Weights of a small GPT-style language model, trained from scratch on English Wikipedia: learned positions, a variant of Muon for these matrices.
MLP neurons of a small language model. Each row is named by its layer, matrix (up: input weights; down: output weights) and neuron, and shows model dimensions 16-143. Each number is 128 + 24 x the weight over its row's rms, rounded and kept within 0 to 255.
Before each neuron's rows, "fires on" lists the tokens most often at its 100 highest values on Wikipedia text that the model never trained on. A number after a token or word is its count.

fires on: "w" 71, " W" 12, "ack" 6, "im" 6, "-w" 4
L6.up297 [153 109 119 105  92 155 118 142 118 103 188 104 159 108 121 101 103 106  97 157 112 101 141 103  88  90 135  99 113 155 137 124 132 125 134  81 102 122 112 113 107  95 139 150 127 117 112 130 120 126 110 112 166 122 136 121 172 113  98 177 113  89 114 143 181 102 114 172 113 122 157 122 158 125 121 118 104 153 129 134 130 116 146 112 114  95  85 152 106 182 101 159 109 131 162 131 102 128 104 107 112 130 144 179 159 128 136 103 172 111 132 147  98 120 120  88 109  95 110 116 143 123 118 135 131  95 108 163]
L6.down297 [163 121 122 124 167 160 152 141 128 145 125 122  96  90 159 137  98 142 124 124  89 100 115 123 143 137 119 144 151 113 118 110 131 129 100 135  95 128 145 121 158 154 122 152 124 111 147 156 147 138 104  85 119  85 122 137 126 114 121 148 129 148  84 169 154 136 103 142 102 142 125 136 149 159 143 145 165 181 177  97 105 124 126 147 136 163 145 107 110 105 121 157 168 164 144 143 119 155 137 121 164  99  92 140 133 116  95 143 142  93 148 110 102 115 133 102 140 117  96 114 100 113 129 103 141 132 157 133]

fires on: " comp" 25, "en" 12, "o" 9, "ac" 5, "at" 5
L9.up236 [106 119 128 152 154 119 141 142  94 145 129 141 110 131 123  80 126 138 109 124 106 160 117 166 123 129  93 133 116 141  91 164 155 138 175 125 139  87 111 127 162 136 113 125 156 149 109 128  95 134 135 103 133 124 127 128 163 131 112 134 135 127  98 146  98 125 124 130 136 145 113 141  80 115 131 113  97 154 133  98 110 118 121 103 122 109 146  67 152 107 121  88 139 119  88 151 137 128 101 135 144 167 115 132 157 162 121 155  92 106 119 102  97 160 107 128 137 165 110 193 110 144 121 154 136 112 104 146]
L9.down236 [ 92 144  86 132 156 118  90 154 143 124  56 162 126  80 153 142 150 107 140 139 126 102 113 131 155  89  91 124 139 130 141  72 113 120 135 161 124 115 107 144 124 154 113 133 137 118  95 166 153 125 170 129 129 117 142 128 122 154 146  82 122 124 140 128 151 129 102 149 142 134 145 138 107 141 108  93 127 130 153 157 147 136 136 148 123 159 138  36 143 119 145 103 120 161 141  57 106 118 169 100 162 145 133 115 175 126 101 141 116 134 134 126 143 152 124 117 174 105 125 111 154 176 103 126 137 141 115 139]

fires on: "2" 28, "1" 15, "5" 11, "3" 8
L6.up554 [114 203 151 153 142 163 117 141 137 124  75 157 123 133 153 160 112 121  89 113 121 116 107 148  93 134  86  82 149 132 147 124 120  93 164 149 124 126  93 156 118 111 145 137 165 143 134  86 153 149 152 145 137 104 151 128 161 166 135 137 134 131 130 120 116 113 121  97 142 102 107 123 117 154  90 130 121 142 159  97 105 156 111 162 116 155 102 157 148 184 131 115 134 108 117 145 142  77 116  98  95 126 130 138 116  96 114  64  92 119 101 113 117 138 112 163 121 129 155 104 153 108 107 130 137 147 108 143]
L6.down554 [ 97 129 142 132 139 172  57 117 102 126 105 131 166 112 125 124 135 103 104 112 178 141 155 123 113 150 116 109 147 146 155 144 101 156 125 149 110 132 167 131 138 128 139 121 162 117 122 156 139 141 137 132 123 131 115 161 129 148 103 123 111 146 102 160 154 177 131 129 104 104  95 151 137 160  67 107 133  90 100 121 137 104 157  97 128 120 105 181 136 104 111 119 147 113 124 129 138  95 132 132 115 138 118 156 139  84 111  94 132 144  99 174 107 114 161 102 119 148 130  74 166 129 121 117  61  91 165 117]

fires on: " band" 26, "′" 26, " album" 25, " Rele" 8, " Year" 6, "See" 4
L3.up500 [162 111 112 111 130 137 156 150 130 129 115 137  82 128 116 143 101 139 122 184 126 190 100 171 119 123 104  95 121 128 123 109 121  91 125 125 101 106 115 147 137 164  68 151 142 124 166 181 101 129 136  98  72 136 132 116 126 104 118 124 141 161 134 125 133 144 151 135 157 116  48 161 165 129 133 109 155 127 170 107 161 126  93 117 134 145 138 103 175 141  93 102 112 137 118 106 130 147 139 112 118 145 108 138  97 116  91 140 126 183 133 148  98 136 105 136  97 153 120 145 133 122 106 124  94 127 168 154]
L3.down500 [144 111 136 136 124 122 115  90 125 111 115  98 130 129 142 147 109 139  98 107 151 153  88 106 132 103  81 130 149 109 173 150 154 115 161 121 112  64 116  82 116 146  59 138 139 186 151 107 153 133 123 156 106 150 162 113 108 122 146 125 105 164 111 100  92 130 135 119 118 175  94 151 109 158 141 130 150 114 172 108 161  88 133 118 120 143  88 119 178 124 148 134  98 137 105  99 115 127 162 135 143 128 142 163 130 108 116 140 133 128 132 111 114 151 121 161 206 104 128 111 116 117 105 145 137  85 152 176]

fires on: " app" 34, " Sw" 15, " aff" 13, "ff" 12, "aff" 10, " members" 5
L3.up497 [ 89 140 131 144 185 164 132 120 100 139 112 161 135 119 156 125 112 119  98 123 123 108 174 159 120 126 134 114 155 146 109 119 129  78 182 108  94 107 125 143 110 156  84 123 114 146 128  70 131 179  97  86 167 155 117 129 171 137 125  90 109 149 156 133 147 124  59 125 125 152 127 129 145 113 133  86 180  92 169 140 121 168 131 141 120 101 114 154 144 143 136 110 125 108 153 128 136 128 132 114  88 127 121 126 131 105 143 136 140 144 117 125 121 118 190  94 108 180 119 130  96 141 144 115 162  77 114 117]
L3.down497 [125 146  82 137 178 158 113 120 106 138 135 153 118  94 145 116 103 133 107 126 113 101 149 184 120 121 134  97 120 138 136 124  98 137 167  86 137 101 165 153 109 121 113 134 103 120 122 128 142 141 111  62 145 131  96 144 129  92 130  91  96 138 102 128 136 123  67 109 162 132 157 105 111  75  88  99 171 139 116  96 151 137 104 157 124 112 129 112 133 156 149 123 155 132 140 102 105 136 113 115  82 146 188 122 185 122 148 163  93 119 126 137  86 120 162  89 119 171 111 125 126 161 142 126 144 126 138 145]

fires on: " dep" 30, "ep" 17, " aff" 13, "ff" 12, " Dep" 11, "ew" 8
L3.up248 [ 94 118 107 159 178 185 107 108 107 137 158 142 123 157 185 113 107  90 113 118 107 112 165 159 145 146 137 119 151 147 135 119 119 123 193  97 144 104 131 119 144 134 110 139 111 138  84 101 142 151  72 135 124 112 138 124 133 111 117  81 154 123 151 124 121  96  65 144 118 139 133 127 104  96 104 125 166 109 127 128 126 143 129 124 156 156 158 109 159 139 157 118 151 129 154 158 129 173 163 102 137 170 106  97 139 126 124 117 125 129 100 140  86 111 162  86  95 187 143 116 125 141 144 136 136  84 106  81]
L3.down248 [123 121 111 158 162 171 116 136 108 150 186 152 143 151 128 134 106 127 104 133 132  84 196 113 142 121  99  99 143 138 112 102 117 133 139  85 129 110 142 132 177 120 135 109  97 117 137 121 158 145  79  78 144 148 106 143 127  95 140  69  79  83 109  71 150 114  97 101 131 151 157  86 126  94 125  93 157  94 123 133 136 139 133 126 146 148 122 153 165 166 149 108 121 143 118 125 120 153 104 147 136 126 174  99 160 151 129 131 106 128 106 120 146 104 130 133 101 181  62 105 143 139 139 158 165 111 106 133]

fires on: "em" 16, "m" 13, "le" 11, "l" 9, "il" 7, "as" 7
L10.up495 [ 90 115 117 132 137 118 141  62  98 125 148 110 122 110 107 155 135 152 162 157 112 129 114 118 102 115 102 131 139  84 112 154 162 105  99 105 124 144 155 136 200 148 127 178 107 106 154 102 102 128  79 127 130 127 166 153 121 161 124 101 141 148 161 153 114 109 110 129 143 143 100 128 113 114 146 123 119  97 109 152 116 125 171 133 153 162 124 107 164 155 108  78 111 140 156 114 155 162 151 137 165 104 128 118 123 138 109 123 123 143 130  88 114 103 138 119 148 139  54  88 114 142 128 113 121 146 115 161]
L10.down495 [ 94 158 114  90 122  91 118 115 105 164 161 139 146 143 144 161 132 134 116 128 139 126 166 145 122 134 122 167 100 102 139 130  95 155 127 124 144 144 163 107 144 136 101 161 100 134 132 172 121 121 142 145 131 129 108  84 123 110 183 122 122 119 106 109  59 144 144 145 116 108 134  97 131 139  95 146 171 165 125  94 144 107 146 139 112 154 166 157 149 161 120 166 143 117 163  89  66 146  93  70  94 143 131 103 143 145 117 125 129 113 117 110 125 157 113 129 134 110 173 108 136 121 128 111  94 102 152 117]

fires on: "ient" 34, "adem" 19, "oph" 14, " import" 9, "ograph" 9, " Conserv" 5
L3.up105 [103 127 105 152 135  85 125 121  90 108 136 151 126 135 139 139 100 134 139 145 134 128 144 109 162 120 120 119 101  88 124 142 152 139 111  85 137 116 190 142 158 155  76 146 121 160 149 111 104  90 106 156 120 115 103 153 161 129 101 113 129 143 132 126 104 112 147 130 166 134 137 138 132 115 128 122 119  74 122 130 153  93 177 117 104  96 134 148  65 151 147 165  96 122 132 167 130 163 132 124 143 116  78 134 117 173 104 149 122 145 106 135 128 117 103 112 175 152 100 114 122 171  94 124 146 153 127 133]
L3.down105 [132 148 110 143 125 140 113 128 122 186 132 117  77  94 136 161 156 117 121 105 109 107 138 172 153 100 137 109 162  96 117 119 122  91 143  92  99 100 160 168 139 126 111 149 122 176 151 148 129 105 150 123 123 140 100 171 144  87 129 117 159 110 130 125 111 165 118 148  96 177 185 150 102 126 133  84 114 134 136 115 115 129 200 124 128 150 143  95  96 113 117 130 161 148 102 136 108 118 143 155 117 140  80 117 134 141 139 102 137 171  96 128 111  94 104  76 203 119  87 112 128 143 112 128  84 130 162 132]

fires on: "l" 20, " Cl" 15, "rom" 10, "ce" 9, "m" 9
L11.up146 [142 146  89 140 103 148 127  60 157 124 113 127 124 112 111 146 129 131  99 150 137 131 126 104  98 116 123 165 161 164 146 116 151 141 179 106  94 136 101 143 137 146 132 120 100 157  78 104 145 143 102 128 123  96 109 159  87 153 143 120 129 160 133 131 191 139 139  76 138 124 112 127 142 177  96 126 121 122 142 150 151 111 127 138 183 163 167 147 147 126 129 107 144 119 115 162 142 154 134 124  93 123 131 123 127 117 140 130 102 116 182 132 132 121 152 115 141 137 146  82 156 141 134 127 102 120  95 164]
L11.down146 [120 135 133 127 135 158 122 128 129 138 111 144 131 147 151 148 120 112 130  98  91 141 103  88 115 131  95 125 117 101 110 121  98  96 173 139 132 144 143 156 103 155 108 138 119 148 143 129 155 102 130 142 141 140 115 127 171 116 150 117 144 103 143 106 112 132 159 149 116 132 182 135 140 115 143 158 121 119 146 158  92 124 157  89 194 104 159 119 107 134 120 121  90 160 178  91 118 196 124 107 129 143 114 134 140 145 173  93 143 127 136 144  91 106  95  95 119 127 116 110 180  73 147  92 159  95 147 137]

fires on: "ty" 26, " album" 25, "io" 15, " song" 9, " Year" 6, " band" 5
L3.up490 [115  92 119 144 149 135 134 174 115  94  94 105 118 138 103 122 109 151 119 154 127 113 145 146 133 150 154 118 112 148 127 116  90 109 152 146 104 172  91 110 117 140 106 123 100 134  95 105 140 110 143 115  95 116 113 112 168  98 152  99 156 119 125 164 131 171 129 172 123 136  64 170 133 139 120 120 101 100 133 126 111 143 137 116 136 126 121 131 146 142 136 158  86 138 163 108 125 119 118 135 137 161 113 112 160 136  89 126 118 180 168 113  94 107 144 120 136 112 192 136 137 125 115 149  64 103 157 158]
L3.down490 [154 102 140 150 144 121 122 152 117 148 125 158 111  89 153 122  86 127 106 131 136 133 140 142 105 116 109 111 127 113 135 136 103 143 163 157 118 127  81 119 110 156 107 111 118 107 101 163 176 118 124 138 143 172  99 118 131 110 144  93 109 140  98 131 128 103 137 137 118 174 102 168 142 141 129 109 164 156  82 124  99 121  98  82 177 108 116 134 138 132 188 148 129 134 143  61 109 141 107 107 168  92 142 117 140  99 121 129 148 134 129  93  95 127  89 132 165 120 115  96 127 116 111 164 112 143 157 120]

fires on: "." 53, ":" 22, ";" 16
L5.up37 [143 130 147 123 122 108 121 106 106 123 140  92 118 127 118 126  82 142 111 154 165 144 169 162 142 115 133 103 100 154 156 157 136 150 122  93  99 139 137 167 110 113 137 183 163 117 127 137  99 119 100 154 147 145  89 145  77 151 138 126 117 114 177  97  96 107 138 107 119 107 153 115 132 130 150 106 119 106 156  84  87  85 140 128 123  97 117 127 136 143 156 125 142 124 162 130 121 115 118 162  77 152 103 152 142 123 120 135 159  98 103 146 149 109 160 112  95  96 170 143 143 112 164 132  78 128 119 169]
L5.down37 [109 120 147 119 148 147 110 118 133 120 102 142 145  88 138 101 149 136 147 109 164 170 119 135  71 152 116 142 118 103 112 132 146 165 162 149 120 108 100 170 127 172  69 136 117 105 141  99 158  71 114 157 155 131 133 132 161  88 128 100 121 123 121 123 145 172 146 133 119 100 105 128 138 177 149 172 147 140 134 119 133  97 140 128 106 116 144 119 128  91 118 113  99 112 126  78 110 115 106 143 132 156 119 151 152 125 130 115 134 148 130 126 144 100 150 151  91  95  99 112 104 137 104  73 119  98 119 115]

fires on: "o" 33, "ac" 32, "os" 9, "ag" 9, "i" 5, "p" 4
L8.up501 [112 155  89 114  97 111 135 152 134 136 217 105 135 144  70 105 152 126 115 110 128 145 117 111  85 132 100 116  80 124  89 129 108 120 192 136 135 114 142 140 122 114 128 111 116 149 155 163 135 163 116 145 137 130 123 149 166 141 143 109 119 123 122 104 115 151 132 125 127 133 124 113 110 182 159 159 138 139 114 122  92  98 136 134 136  81 143 134 125 148 143 104 156 157 120  97  91 142 109 112 152 141  99 118 142 137 112 113 144 107 163 126 103 123 141 123 141 146 113 169 111 123 136 131 119 113 101 125]
L8.down501 [107 180  58 112 139 139 121 129 135 131 127 108 135 159 158 110 125 188 116  76 131 128 145 148 126 141 105 135 128 148 104 146 162 110 111 170 112 128 145 122 113 121 119 114  99 101 146 160 164 107 140 145 156 118  70 124 108 137 144 115 127 104 102 147 145 118 157 173 164 160  89 136 128 130 117 143 123 150 143 157 131 106 116 142 111 107 150 143 103 158 164  76  94 158 126 134 108 146 142 157 123 167 118  89 147 125 132 205 122  79 140  86 136 155 123 185 147 158 121 118 119 141 123 119 138 138 120 118]

fires on: "riend" 19, "er" 14, "r" 13, "ther" 12, "at" 8, " his" 4
L8.up542 [161 145 113 143 160 162 142 103 166 173 109 118 147 111 137 106 114 153 125 129 103 130 139 116 150 136 126 118 120 138 120 124  99 150 139 132 139 116 143 137 143  94 110 152  64 127  89 170 108 147  81 149 168 117  86  87 175 137 128 126 155 119 112 116 124 145 128 103 127 117 124 124 157 132 167 144 115 167 151 152 144 143 120 131 138 139 128 115 169 147 109 115 110 143 123 113 116 121 177 148 120 143 123  94 152 143  61 128 132 134 169 110 169 110 138 153 146 120 119 136 142  98 109 131 113 121 129 113]
L8.down542 [140 120 100 139 134 152 121 124 127  74 127 134 126  85  93 175 125 157 146 131 120 107 144 124  98 156 148 129 124 174 109 171 143 129 141 142 140 146 137 119 130 106 126 143 163 115 123 148 127 159  96  99 155 154 128 165 142 123  86 145 100 127 150 127  87 122 152 122 129 104 106 151 123 114  97 140 187 206 151 143  97 117  91 151 146 150 160 136 141 154 128 127 113 115 144 148 174 149 161 135 136 149 132  94 119 134 169 140 144 163 122 102 107 117 112 102 144 143 107 125  94 134 144 152  82 146 127 155]

fires on: " him" 44, " them" 28, " it" 18, " att" 10
L3.up78 [137 119 193 156 148 105 118 152 148 141 153 142  95 113 150 117 181 175 111 102  90 105 131 166 126 134 126 143 141 128 101 158 132 101 181  84 118 190 115  98  97 189 134 156 141 107 138  99  96  87 131  82 114 161 127 115 101  95 124 125 130 170 169 146 118 133 139 109 110 167 113 128 140 146 132 130 121 109 125 128 111 138 133 142 119 145 163 125 115 131 121 121 155 119 135 146 133 155 109 134 133 158 127 167  92 105  89 102 170 138 107 102 159 120 129 153 126 107 108 162 126 130 150 122 146 145 158 150]
L3.down78 [118 126 111 158 155  79 123 111 166 161 143 138 150 144 111  99 140 142  94 129 111 135 128 173 152 155 135 124 145 135  86 166 166 115 167 112  75 139 135  91  81 159 156 105  86 154 137 116  98  97 112 105 128 142 111 106  89 124 126 148 116 151 153 140 123 118 145 139 110 113 151 110 109 102 110 129 121 132  79 122 146 132  60 174 110 116 147 113 116 119  97 158 113 142 119 137 113 149 136 150 116 150 126 130  94 133 135 126 134 166 125 167  91 125 109 147 159 124 115 163 150 164 191  87 172 158 133 150]

fires on: " the" 33, " it" 13, " them" 8, " him" 8, " had" 8, " res" 5
L6.up66 [131 134 133 157 157 125 150 145 115 141 108 155 120 176 184 132 152 119 124 126 118 147 115 141 145 107 145 137 131 133 128 127 196  71 144 118 145 112 117 132 124 110 140 142 115 130 149  88  92  68 149 147 114 129  92  85  99 128 132 120  86 137 149 136 117 124 121 118 113 108 150 142 112 119 182 104 131 125 131 120 100 120 154 122 173 136 109 145 117 115 106 154 136 113 120 151 128  82 117  68 110 137 125 155 124 125  65 111 157 130 113 130 159 138 136 116 112 125 111 122 132 138 172 108 169 128 143 158]
L6.down66 [150 113 126 149 138 122 143 130 153 176 146 104 147 156 104 125 146 101 113 168 166 155 118 113 146  94 120 117 153 149 160 139 141 106 147 119 113 136 143 133 109 169 104 106 127 122 106 130 131 132 104 119 113 135 122 125  93 102 130 126  46 106 137 132 120 127 134 100 135 127 137 132 114 112 111  74 143 107 137  88 153  58 126 183 108 133 161 133 136 114 146 135 172 165 138 121 153 162 113 111 135 104 109 113  92 106  57 109 135 172  92 125 148 101 104 199 181 148 129 145 103 139 125 110 128 155 105 118]

fires on: "." 100
L5.up553 [172 128 137 126 140 111  93 110 121 138  86 126 132 108 112 123 118 112  75 154 141 115 158 140  94 144 100 102 123 125 153 130 155 153 130  88  99 147 113 124 151 167 124 165 171 110  89 125 139 108  89 138 132  86  70 147 122 139 121 132 156 139 193 113  77 113 100  91 156 131 123 156 172 139 127  93 127 102 126 113 125  87 124 108 139 143 107 146 154 143 168  82 158 119 150 115 122 117 111 147 125 155 119 161 137 133 144  99 167 114  93 137 128 113 165 142 101 133 149 119 153 137 133 126  78  84 145 144]
L5.down553 [107 122 154 120 131 160 124 132 120 135 125 128 134  99 102 109 164 114 126 141 184 112 117 122 109 144 106 123 145 136 127 108 157 133 144 165 128 129 142 143 146 142 164 140 134  98 127 100 169  81 116  95 105 189 156 138 153 139 122 133 128 152  94 113  99 127 104 140 128 101 128 115 143 139 165  90  53 160 155 122 117  98 128 157 147 116 159  83 131  91 110 115 139 141 157 117 100  90 167 130 142 113 127 142 167 142 115 136  80 156 123 149 186 156 129 155 101 127 144 123 114 130 139 103  91 136 125  95]

fires on: "-b" 20, "-c" 12, "-s" 11, "-t" 10, " tr" 10, "-p" 10
L6.up518 [177 102 106 132 130 154 107  86 111 104 111  97 121 120 161 139 108  89 127 138 134 114 124 126  99 158 123 120 142 144  98 111 106  92 134 149 107 117 115 126  96  84 129 126 164 103 161 106 143 140 137 147 109 114 115 121 178 124 106 138 137 116 126 168 133 171 127 155 178 117 156  94 143 150 131 130  90  96 131 146 128 137 132 166 104 109 142  84 146 118 129  53  89 124  97 128 121 163 140 104 141 112 101 150 166 115 168 171 156 103 153 166 160 134 121 129 161 160 103 132 140 124 114 124 108 123 118 113]
L6.down518 [127  96  85 113 106 151 139 120 140 139 161 105 180 125 100 136 118 127 110 120 108 129  91  86 124 170 141 134 117 191 123  78 154 122 131 126 124 102 142 178 110 136 152 100 149 116 142 139 139 106 147 140 123  95 129 113 132 143 123 113 151 146 123 112 136 111 110 162 153 146 118 145 115 101 110  84 117 122 140 142 119 118  95 134  78 135 144 115 114  94 149 108  86 133  94 118 103 157  88 117 123 115 147 140 133 117 177 121 156  95 144 141 123 121 109 139 145 134 156 153 147 102 141 148 150 113 120 124]

fires on: " t" 20, " P" 9, "p" 9, "ation" 6, "c" 6, " c" 6
L10.up163 [132  87 135 137  88  86 111 111 139 106 146 125 164 118 142 101 146  99 157 114 109 127 120 115 146 133 140 130 148  90 110 126 108 144 114 143 137 119 108 122 120 102 114 113  72 130 127 109 103 145 119 166 216 106 123 139 163 114 109 165 155 118 129 106 181 136 114 129 129 147 156 209 138 123 114 109 114 148 106 120 101  90 160 108 102 107 151 128 131 129 117 122 110 105 147 162 147 161 129  95 152 122 117 129 117 167 141 126 145  98 128 169 129 117 159 101 150 138 122 175 100 108  96 162 101 142 160 109]
L10.down163 [112 146  67 149 144 102 102 128 158 149 147  99 146 130 133 139  98 169 147 133 122  91 146  90 136 130 133 151  71 152 115 123 145 142 111 147 205 100 127 127  91 111 116 160 120 104 158 147 179 116 110 113 193 160 146  94 143 150  96 139 112 128  88 120 150 146 111 147 102 150 128  99 137 105 134 122 110 105 136 108 132  95 149 146 144 108 133 129 107 170 121 115 115 162  93 120 126 152 117 141 105 119 178 120 148 129 136 121 105  90 110 118 127 140 124  92 122 136 143 112 155 137 164 132 138 127 104 151]

fires on: "one" 31, "adem" 19, "oph" 9, "osp" 7, " gr" 5
L2.up347 [146 140 122 163 137 101 116 133  89 108 162 120 109 134  86 153 105 136 146 138 114 113 146  76 145 153 161  62 151 148 105 122 147 128  98  91 111 121 135 102 125 167 115 137 140 132 162 116 147  97  99 143 119 128 149 121 177 138 138 154 124 141 134 184 129 135 136 145 148 160 156 158 147 115 135 162 183 143 101 125  82 117  96 160 121  96 187 104 106 152 144  94 102 107 141 161 131 177 179 108 113 106 126 121 111 134  67 123  84 141 128 163 143 106 132 129 148 186 121  83 141 151 119 107 131 167 116 130]
L2.down347 [105 120 120 140 130  86 124 113 148  90 151 152 126 136  86 151  79 131 123 130 116  84 124 152 100 143 163 100 105  80 146 144  94 145 164 159 121 138 163 115 120 148 144 108 137 125 145 124 144 149 100 142 129 173 139 121  86  92 163 108 160  94 134 124  95 106 100 150 135 116 156 179 166 162  69 132 111 109 111 140 129 132 184 151 140 144 134 102 100 134 159 132 145 158 112 107 101 174 134 135 153 116 140 108 146 174 148 179 102 133  59 140 140  92 134 124 147 138 123 142 145 145  79 130 108 149 140 134]

fires on: "m" 24, "l" 23, "ct" 7, "igh" 6, "ol" 5
L11.up283 [ 95 124 135 149 100 127 120  99 162 115  92 122 117 154 123 165 113 127 121 119 183 158  98 126 129 136 109 172 143 169 140 115 133 114 167 129 119 110 124 152 167 114 118 168 108 121 161 114 127 167  93 101 133  96 141 140 115 137 136 135 116 124 134 126  97 115 102 141 137 141 110 119 181 121 102 189 127 118 120 180  88 138 149 102 178 129 146 136 154 162 149  87 102 133 111 125 147 109 128  91  84 134 146 125 102 113 102 128 117 100 106 164  58 109 117 144 126 151 134  73 105 135 109 117 104 145 128 137]
L11.down283 [128 137 128 151 136 112 104 156 137  93 168 123 110 105 167 114 142 127 139 133 122  84 144 139  48 123  99 148 136 124  94 153 100 155 117 130 149 124 156  94 153 141 116 178 140 111 138 106 157 142 155 151  99 110 139 110 132 140 130 125  91  89 110 114 128 131 147  98 166 120 185  99  88 142 119 153 150  91 111 107 157 134 118 171 142 117 143 124 126 122 137 173 133 144 126 109 140 135 152  95 134 108  46 106 142 145 140 150 101 137 108 104 174 136  95 157 110 127 147 146 125 146 114  67 118 152 108 102]

fires on: "2" 54, "4" 10, "6" 9, "5" 9, "1" 5, "3" 4
L6.up116 [ 72 169 173 108 161  90 155 134 129 134 144 131 109 133 130 109 131  95 101  70  93  72  94 205 102 127 120 132 118 124 142  96 110 107 131  99 127 131  81 152 171 136 142 135 150 144 114 114 139 141 171 146 117 152 144 158 119 107 140 105 155  93 135 172 120 148 143 145 132 108 111 172 166 111 138 143 111 153 132 127 129 178 107 142  65 141 117 137 145 148  96 120  93 103 135  97 135 130 165 150 108  96  91 143  93 137 107 114 115 147 123 139 122 117 151 156 138 108 113 134 150 163 152 107  85 148 112 152]
L6.down116 [106 108 163 117 139 176  95 107 132  97 126 154 125 164 122 156 127 147 137 139 113 172 113 115  97 140  88 117 114 127 168 136 117 186  84 127 117 106 176 141 111 158 113 106 121 131 158 128 131 143 152 170 110 112 122  96 122 152 132 129 100 148 128 140 130 154 159 124  85 123 114 139 158 127 120 141 116 141 132 108 132 121 130 154 132 176 100 105 133 116 144 107 131 103 107 140 147 117 113 102 127 146 107 152 140 165 160  89 106 116 158  88 125 183 109  88 113 130 129 109 104 119 116  93 187  85 112  98]

fires on: "w" 27, "ot" 15, "aw" 9, " T" 9, " W" 9, "0" 4
L6.up17 [172 126  94  75 123 134 112 114 137 146 192 120 159 141 149 112 110 105 129  93  76 158 108 129 155 126 118 122  96 135 159 140  94 151  97 130 123 124  93 170 144 116 127 112 121 124  89  99 137 105 114 137 106 115 139 106 162 142 137 123 118  98  97 138 123 147 112 168 115 147 117 136 118 125 162 145  92 102 137 120 108  90 112 141 106 124 171 178 120 143 170 190 134 125 130 142 135 131 146 128 178 172 123 131 132 131 163 149 107  99 151 121 139 113 127  98 163  52 150 129 104 120 124 112 166 106 135 114]
L6.down17 [166 119 148 126 167 138 132 115 126 127 114  95 166 113  97 167 146 119 137 102  94 175 111 113 124 122 125 173 158  86 167 141 142 114  80 150 108 130 139 106 135 114 142 134 156  68 142 165 111 101 141 106 120 127 126  80 140 146 136 118 148 116 154 155 141 133  98 114 113 172 116 104 120 164 120 110 111 150 133 133  90 140 120 133 131 117 127 151 144 147 108 114  95 134 127 111 111 194 168 128 146 103 153 164 124  76  90 126 153  82 136 145 116  89 100 159 121 130 138  82  91 133 144 116 134 134 131 120]

fires on: "1" 87, "2" 6, "3" 4
L6.up152 [121 165 156 125 132 132 169 128 156 134 123 142 179 132 136 141 128 123 128  94 133 112 132 140 152 129 118 132  94 105 152 141 123 165 187 167 121  69  89 126 133 132 174 150 134 139 124 101 137 153 142 109 146 110 104 113 141 148 126 142 132 168 111 101 107 149  96  87 130 106 131 158 178 136 142 137 109 155 150 109 112  94 108 153 117 141  97 171 114 173 116  87 130 137 115  66 119 100 113 140  84 109  92 140 122 112 120 143 132 161 142  82 111 132 114 136 175  95 131 173 113 102  95 101 131 136 129 187]
L6.down152 [130 128 145 121  89 135 155 137 100 124 106 139 142 134 163 118 135  92 132 126 118 121 142  89 125 162 152 139 120 110 161  97  94 173 130 123 120 137 116 150 141 145 139  66 129  76 134  86 159 144 159 133 142 144 141 156 119 152 152 148  90 129 118 157 109 109 143 114 119  97 155 165 111 136  78 198 167 124 125 119 148  98 129 150 102 141 115 180 109  78 107 100 108 147 139 163 107 121 173 155 151 127 116  78 111 151 155 106 130 148 141 135 131 142 135  97 110 139 155  76 131  83 141  88 149 101 172 131]

fires on: "," 16, "ch" 11, " of" 10, " to" 10, "at" 7, "u" 7
L10.up40 [119 139  84 111  92 104 141 126 117 138  95 137 138 113 144 102 116 149 120 117 154  89  89 130  94 139 137 156 159 110 130 112 117 103 142 153 151 105 128 176 135  87 139 132 144 200 102 100 157 107  71 134 136 170 126 111 116 141 150 100 150 112 155 110 112 125 102 147 100 168 130 128 156 101  57 159 127 107 142 139 143 136  89 114 118 102 155 148 122 159 134 136 159 105  88 148 127 135 123 144 163 160  95 119 119  88 138 163 133 134 119 120 173 110 168 104 147 135 143 177 143 139 122 158 117 159 111 169]
L10.down40 [160 160 118 128 124 127 141 105  94 106 105 126  99 122 122 133 149 116 151 135 161 118 156  99 105 108 118 155 117 170  99 141 125 139 196 108  61 120 160 113 133 148 151 113 136 114 115 150 114 123 175 132 115 136 103 108 115 142 132 159 118 141 142 125 116 108 123 135 139 140 146 148  95 163  94 108 111  95 165 129 134 123 128 137 129  95 118 174 144 149 122 159 146 123  82 166 185 140 154 116 145 155 103 105 121 147 109 170 171 120  93 126  86 124 154 115 139 136  84 136 156 175  86  94 126  95 145 103]

fires on: " to" 33, "." 8, "ther" 8, "g" 7, "k" 7, " of" 6
L8.up282 [144 151 105 183 142 140  96  98 158 137 153 136 124 134 132 116  90 154 105 113 143 109 142 166 105 116 142 134 141 139 118 146 102 107 159 118 136  72 147 121 154 143 135 124 105 166 119  91 121  48  86  95  99 128 122 112 120 112 168  72  87 128 135  93 167 138 148 105 156 151 120 173 183 127 107 140 120 106 153 158 146  70 130 113 101 137 132 117 121 150 164 112 144 133 123 118 100 121 165 140 114 131 124 130 114 116 133 123 127 131 131 145 123 187 132 126 175 121 165 131 137 105 140 146  91 150 138  90]
L8.down282 [110 151 122 101  98 163 174 125 158 158 124 122 138  85 142 142 134 119 102 103 141  75 122  86 129 130 112 128  60 161 109 186 146  89 142 128  94 143 129 132 127 150 153 168 147 120 108 122 147 117 123 113 117  99 117 153 163 136 152 154 134 153 133 129 120 158 179 145 120 150  98 131 112 149 116 129 169  93 126 135 112 148 155 117 132  77 135 139  86 138 156 121 127 101 120 129 145 141 152 146 142 121 138 114 167 149 137 135  94  76 123 139 115 126 113 155  58 100 131  98 139 108 101 118 146 112  98 155]